python train.py --n_layer=13 --d_model=576 --n_head=18 --n_kv_head=18 --head_dim=32 --d_mlp=1536 --vocab_size=21730 --activation="swiglu" --norm="rmsnorm" --norm_place="pre" --norm_eps=1e-05 --positions="rope" --rope_base=10000.0 --rope_fraction=1.0 --qk_norm=false --attn_scale=0.177 --bias="none" --tie_embeddings=false --parallel_block=true --init="normal" --init_std_qkv=0.0199 --init_std_o=0.0039 --init_std_up=0.0199 --init_std_down=0.00239 --init_mimetic=0.5 --optimizer="muon_variant" --lr=0.0136 --lr_mult_o=1.5 --beta1=0.95 --lr_head=0.0107 --grad_clip=2.0 --warmup_steps=200 --schedule="wsd" --decay_fraction=0.901 --decay_shape="linear" --final_lr_fraction=0.05 --batch_tokens=262144 --seq_len=1024 --doc_mask=true --z_loss=0.0001 --train_tokens=1354000000 --steps=5166 --dataset="wikipedia_en"
MLP neurons of a small language model. Each row is named by its layer, matrix (gate and up: input weights) and neuron, and shows model dimensions 16-143. Each number is 500 + 50 x the weight over its row's rms, rounded and kept within 0 to 999. Numbers have three digits each. A neuron's up and down rows have the sign that makes its largest values positive.
After each neuron's rows, "fires after" lists the tokens most often just before its 100 highest values on Wikipedia text that the model never trained on. A number after a token or word is its count.

L6.gate13:544544364522466417476581528574527552448516456442555594485488608539540524489497559533463392516483547516555410530606561439549458439498540477501426490534516560509497502424502530538596470498521481593491464474566490565491370464513428443500446563596482501510575507625508479402669454436550501477568465514590457537448463516588477562413567420549433463533494480488492490457448586483505412578528
L6.up13:656624396510484566528491576462494393491417456537430408519543463481458423494592467468540468518575535489498500524475476491518425547572487412484425509458415513482431490486567527522557448506487452564436485473504547510481484500593508480500433506523573457466482605458521551454391489558489544499495555440498527443582575400489476469478485472521547487567552494544487543454481497468410550539512
fires after: " |" 56, "|---|---|---|---|" 9, "|---|---|---|---|---|---|" 7, "|---|---|---|---|---|" 7, "\n" 6, "|---|---|---|" 4

L8.gate591:410457497501356498438487574578491539616493471528472479577572476506563526544526466555601499476506582510460498459517517463455575452605539534474413555468490480449535510459472484479552540483447589442403488486469510542599523429512401501393561523499557545505524371461515517487479518585501467525555562527588577489551493477453480496497441509517518493490469631507478544381475511527564426519511
L8.up591:506430553520488506564588466498496580443552487474517532496508607513535488572530477500428518474467540439562505458482580427499501445521534503410403465551505589490533437486500480438495561540508583433333487436509536494475475494463470483487514512514527464494532509530478439408439539443472475489537352454523472509541555547543508561491405561598449481510455450540565550541441483482571550478407
fires after: " |" 51

L5.gate1315:485448451552550468559483427454436555489479542485568410484537395534500484502533558492486455508546414523568490544503490559453498510450524456434555520398546462533504459458492482506538464527500548450499474529480463492472444519428536497483530500453488494531470548483619508554389490425531508503522403498485578487536521523479505520591503508441515478456638449526454559467536505503492477456609
L5.up1315:508486472579517514483508453504504495403493521497510461455376401526529502403564506542469452525484482492461504441513506444538500533414603563403526591435520504532504472571497451476559493569449419525460464383541435506431421526391531532479529545538544515469385517500655463467406556506492507475488422494543636495485534545587509498474575543406581506558506531484535507541459428468545506542469
fires after: " |" 88

L5.gate590:523505468422401490474480474493549533628549521439477508480474463500531509551526491451604466479482476523432495482602506458564531526508525465577380602479465449575473498483545473486476534489513475531519554483506594463511533583525583503572525415512511582428459428462505481483475430561497452430519474448560461467455479480492522577451419583525395535529481517509485506479532499483460516508439
L5.up590:561432560520555545569506548463502571634511485454531464437548454563482525457482526562532469508555536489520553529462546525552567504502470425441515564478500488478490497477509470502476481559475536518489507482490468455470510438506437502435490546436490487463538494499499531559466555532448487496553530589602448482522542502454436515440515500527543489544498429565563431497532536411540536497460
fires after: " |" 39, " /" 7, " 15" 5, " 0" 5, ";" 5, " p" 4

L6.gate1327:529403475472504429471513415489463435548385531486562477506548587483447623451477553539528590529494576491510489598477606546496485500564531487468560532421460424451507549561491478499515505455537426536533575530377416557558493481422573467470502423492473449472432545578496479344547574506450616500548498445461571505452442448550465539492486479426469525562535518462531550536409473412512466559612
L6.up1327:508474479488446465510504525549434472543502491448543507459511455533523556488499514492455474539514515521536434585456533492488558570480521480462507584524480489440538531537490360502515438493521495534503531534494452543502519455267532440421558479558537444543452588469590565450503583494511472507569535576448545582479459429582502482510420468463454371639528476549457542500446530451539499584620
fires after: "." 68, " =" 20, ".\"" 4

L5.gate972:550521493480449511498513490489556397536467487464471494464578536577374493508502447534532448543476585451569430494533438545515532468516478511453455492573529562429569454610480464497526433482460445492478537439449435482420517558528552476516452534440511472584441541470536521489408526529462538541426501510501460513518436525605531507520508441560509640491534499474488520432511500425594466511502
L5.up972:516488450500552400523552464533426353524520496463419457464512566499567540452481572499515492521498618469550489455447488479467531530444547545495377484485582583503478484490419453580472516553475438590465547528467448520608407471473380467508451407540483441499472552472490501510456408480498502494494589478443566525432525460496547505451508495534590572565452432520573517488486537555413464611515
fires after: "." 54, ")" 7, ")." 4

L9.gate1028:441487522456469443456611455523513454447430461553565440531421558441621534587578453536524445472525483520433552510422414458405488524502531522480606506453491464582530589463393516581477482579477611489471481514535504452474449484459486463443464440508452486493483455589428516442437443468566613552480475487490483531534483465483519520527499471501440496411527509613521407492600505353494491437437
L9.up1028:402417573520418522453527558566480422487469546505448515510511488434495542562515483450500436534457540415471518387447436462585488436515537624574420434550436551473493482443535490522568454512547529458458582512513539580550491499471448517512449458474590563477459494570420636442546562501447512560476529466539382590546466497498459536483547555585556567528469552471505488516508480437422486453576
fires after: " the" 50, " The" 12

L5.gate302:494546497655484504501394479461444521469509522573596486457557483467528519533533516556508506549542453479514482448564551523524477486424502521462522477379467472601595536550462474574510445460583509475548642481439461503537405520464492527460517479427441463494445523498536457491513505435526566431427518608409498486503546527420522460521422435488517522529468509615581518513418538547535507470482
L5.up302:504527490522488525430433542426522564489456499331423461418434475459497482453559439580500493467455417508520463537523427503581527498482418545548475506631503514555502453464524457593413535579499479549450545504383462506538435522544473481558525520482510530478521481487513367350543494464514433488473529475454522549447455478549490518442517593520507475475497560487533461436429437496488487476493
fires after: "\n" 27, "." 15, "==" 13, " =" 9, " |" 5

L6.gate1311:549481446547500516472536587537576548541484447483454509574484475519582557479525540511553559473479455434562417600524537504541520443454476528468553589436545565456472489527508562465511531592498505483621422520539504424546537501530490540524472522545492441469412468466526451494510470537492543523512479461464510427442501523616577474387518486483559560522479583490553491451487566473416488567526
L6.up1311:511461409492541490468415558440487417497498489549462518512463480573552525451527551538464512520445515452501405498504530516484464481510564491463575496518562566472540491442506510537521410491508548521506526539435529441588465536470566463486582582514560533511435467533416583388501585492524530562525476498378512397527486499484485440478529445541436458583488638488531516516474552492507562433557
fires after: "." 43, "5" 5, "," 5, "9" 4

L9.gate1019:464550469414526387484467486518440556572469483488512406440464547522607592547570460492541463546459444491567385554431506470477464508554427568489513490469493495485440447558541511566525500539552481452493454502527502648460482504548491502559482507434562427497432469477479414495474353629543546518450521476570576533576541578579503480543449478483454481480464558527557550367487529530488498474491
L9.up1019:414513507487508435560436492465508451563497474583456470558549498536515618493522460608452405556490531558608521477444629549402561414503464483416607561527473503510506485530565514502452566482493536493457499488450602477442542517485528523514516503456593423501539529428496382557470440577473526526500561480542479484571517444495517538489409539488480394478529486492507483472517577470530479497435
fires after: " |" 43, " micro" 18, "|" 4

L5.gate1354:409477441524418504571511449464453499475510518439543520546389465506554479577613588622507454499561402459511556519536557504502502617465474515503586603463440553597499553528507456500567483578527490481354424488486518453511528507465526541486426533540438576539507447458587561531535503483475551475543420496485521417501455513473609543577510531474433443476563578475495514467477389426473407486548
L5.up1354:535498504486581486547555455462470526446515506540530420514567410464468541395413472548528457510474525490481459510469649582531460551503510517466506524473511564529506431540405475556513481506532562397546513530536448505534510489472449557529517492554515478521481525542450502407488453427509517543527477542525565481510521547513557562459523576367458480520584484438557508576353416447516441543507
fires after: " |" 82, "-" 5, "|" 5

L6.gate404:510520481438501501511579512542547494451484498440642419542555524499539534549568446524505415566389536523419531555467476447577505464419487503564514544470493494518471466500522591529462479581468515432570413549458405473485515528401480455513533377535492487447485510485449473494514454497521536440490395549519474536582477519485507510445457454437565532546454566509491541511420558507415566517573
L6.up404:465504417500492536420537552524436399462461472585553537537506583462601367554493479501624597464531591480576484499450437404499476462534530610477516524525568517512509476474468502562515407507481468544618468555509540490496475508494469439498506410432562428450539464487593400484476434541480510409523531534523473478472564544470492577508511473539448488512495515508482414496603481489535472495519
fires after: " the" 49, " The" 32, "The" 9

L9.gate1203:483504511460607462433532441557403535470497459470484417447506570479473448460559454493561484479544470578508454495582450464547552534483478540480566514514481544475525584454520480428533513473531564575441493538503550511410491539506526542356462550540488487540520417438450498582497536609487452532536516462516477513578477483384506542574470496385505507497592490516487535494493421510592484540472
L9.up1203:502451454467501439517482616537488648492481518472423461521438478495471405481471480447556468475503574465628457513416466423509498449503542457521478443540574512458568403444482538577506517530444597646519566509471430502489515486517488530447457527489422451526576604573511450473578512537369478469496464558530521518501455473557529440486468523473548539527450438455579489519509489488572527561402
fires after: "\n" 25, ":" 15, "===" 12, "==" 5

L5.gate1522:512534489582511423508573518479504455525489414498585478485522439485430490472495513476528618527501557502544544515455593522525520423445532562445530377603509517513506537503469452450476440470541434499495461487461472502487478525538484503500455505449502551487408449493444548515490491450479488472500489539540471491438578560489561487458450419518464488451475502562495488513462596523477540580494
L5.up1522:454515474480631451450476551485510436482495532412410541476508373464478536503524494425451532462439514550471443518517476613474541506496463490411469464560472496461553533541541497491446513560497483417458475522561450465466452463425464378474378404489493556492404529485416511544470532479478508525447464496573589455548515398491503510481562459551556490509583458405527484520469413518407453500491
fires after: "-" 22, " (" 19, "\n" 16, " \"" 12, " Over" 5

L8.gate546:606440506532564549462483551430491375467502402523499560499549508519512541562571565496459509439657479559519488519465507490403530620363479590520552518475476464408467545518486471532507505465504509510498497572498466495503400503495505488481491554528519531563489505560486478599544468438512466493557408519444460511522583445477494497536602490438475550601486422511515418500468461582499554538578
L8.up546:523499480458512468462524528506648409559479477364449458570455452518470490486558516432615496424429560579523438452525455534551586537417597477472509503459533618450432449513460458468537462533479574558440573508416509504560554401462534612514516523486441481464523466479434566572474495432536513435513434474465546541450450477512620574501394548449439468455494480490426487445465465439484429410472
fires after: "\n" 48, "==" 35, " 1995" 7, " ==" 7

L6.gate228:416521565452525612399500482516460573500558434451539449506493519448528509502532518522600509502566472422473548468464457431519546463488417571522439472562491605554467434505447479553548483482459568508453490494541514429499504508487445486417556453481554485497510480491449549554533469508500510436523520458485477510460407590525555453431502424482490554516480614563591480435431502441608478429556
L6.up228:443587536454463599503470503551491504542522504463584422494509486393509559493475490521569539539554468440449482502467443498520623442502431492567499423557497583542473495537485466580563543527544531471409509443502439440506539455492456571491532459507514478423489507511487508517453432490484493494510508481447516517465480586503514427452486465472528526511450580594544526519428434469549548457514
fires after: "-" 53, "|" 18, " |" 13, ":" 6

L5.gate426:521501473494479472541587516511466459486474541432522595459599547486557571604607482473548522566500441489516502575646541478476513524570593467512579487517405456509548393510488482636510477490495515525543504460538659548462412445546499524579521443514548465510611427605445475519494580445527548498427463496427459551435498506502568458477475524470436434528620518461473556528461460381535488530492
L5.up426:459504522464515546458549420500515477503433631362528477510563501536469533502513473437510445567502463536510539572481524374452534558507487545552467473572496555558440509495544579424509495442500496460520418490495434366459476445555453445406463552426544501458498433593478388581479533468484483485476520484505525540573453493514457492525514556490418488475401503458550556482534524576458489438566
fires after: " the" 52, " The" 6, "oe" 6

L5.gate1500:576463553545531447368418554488471486532475504356441540450498441485454510469491511525545534554590568451562444436507522488487543568538520464518567449417548497545508553422412543532502491543515477556507477516523539537554457456535533532487524501553379574497532439512445543343545541549422474479534553453572586450570513437475491585472440404438454508577500512452511542510492575503431500405560
L5.up1500:480439546449440398489572456426527590398560501503511476494527454482442603607435441541521470468635508443462463438453433542535495521498529506443440450456445441378499492524493441535439477506524434495565453447532580449526477514491453474417496522497479506536627481409501562419504474473479433481508485488598564472543466457456464568526558477497535520472473468481477473582379463506502448457510
fires after: " |" 62

L8.gate1244:469471417473467572450411459468530565539445522546491526449556428468496521562486486499489498510512545497594496538532491443513549458574502376527495520528471487639382543497483445470420422522581444498592536515538685581567463566514434559527432471634523599454456614543480467397453487449503507573530524485509531558451565472447538438494568530553458548456553487565539493507542552493420440472489
L8.up1244:611431486474465575554499513583537538482435464484409418463537487435478389462551574553569545539486486532491494573429463535607549465515506478501435511548525539537550486571543438533510443575454441545502473568536505582468557483549492545424512440555459480504529503561469432505566413476511467488580454499590504446566536563512560451524549496551536422440482450510442517587432490529370563525522
fires after: " on" 23, "," 17, " On" 16, "On" 11, " |" 11

L6.gate1416:513487451526402533508511487623532494468482478458521467429541469536532524571510557406498580461550518418539418483531442569452475566512471479487500472513586482478485554526388576546537582522440507634473548501489490473540478376533483498487422456534546492505504564562554391558589543503613662527479410545506529520532465473456505518459549574517469477465579466462454550457491491454493516498507
L6.up1416:532462594484462468480459557439537602546489495583510375407463484493498448577492505461567514522530439428598492471504558578512466434477490537520473476473440476477525502442527457499528589555459554546497570533560511524459469429542477525502448509589521448569452506445534545432530581435510608497582495436464507561430510427549447442521470552551436571520553488609448500420521537470485531500419
fires after: "\n" 74, ":" 9

L6.gate887:421443483515463647463442461561475424530471500499427458405502480449551526577547483488422523609583474555557579497548556435463497505629514482532478560529504385493534541511522415584530532570560530433572540462494445506540485469401487537473553586457444611534466533516397538566453480494497529527487416511552527583546570478496449497489398592548552539466463512453408420435494489534513452450543
L6.up887:517503426456450491539456451434503421515479429430616478389410441353465571550505461502610483484457447591484589565394451469529460508517538518458484545459425483495514599561412453537400551535431487486519494519419482539528406449501465556484488501445531489505532551549504463491470505489486484539516537493599556518525549474480544447434429545514521534538470463422493530472403483490529465562507
fires after: " |" 38, ";" 11, " Al" 4, " On" 4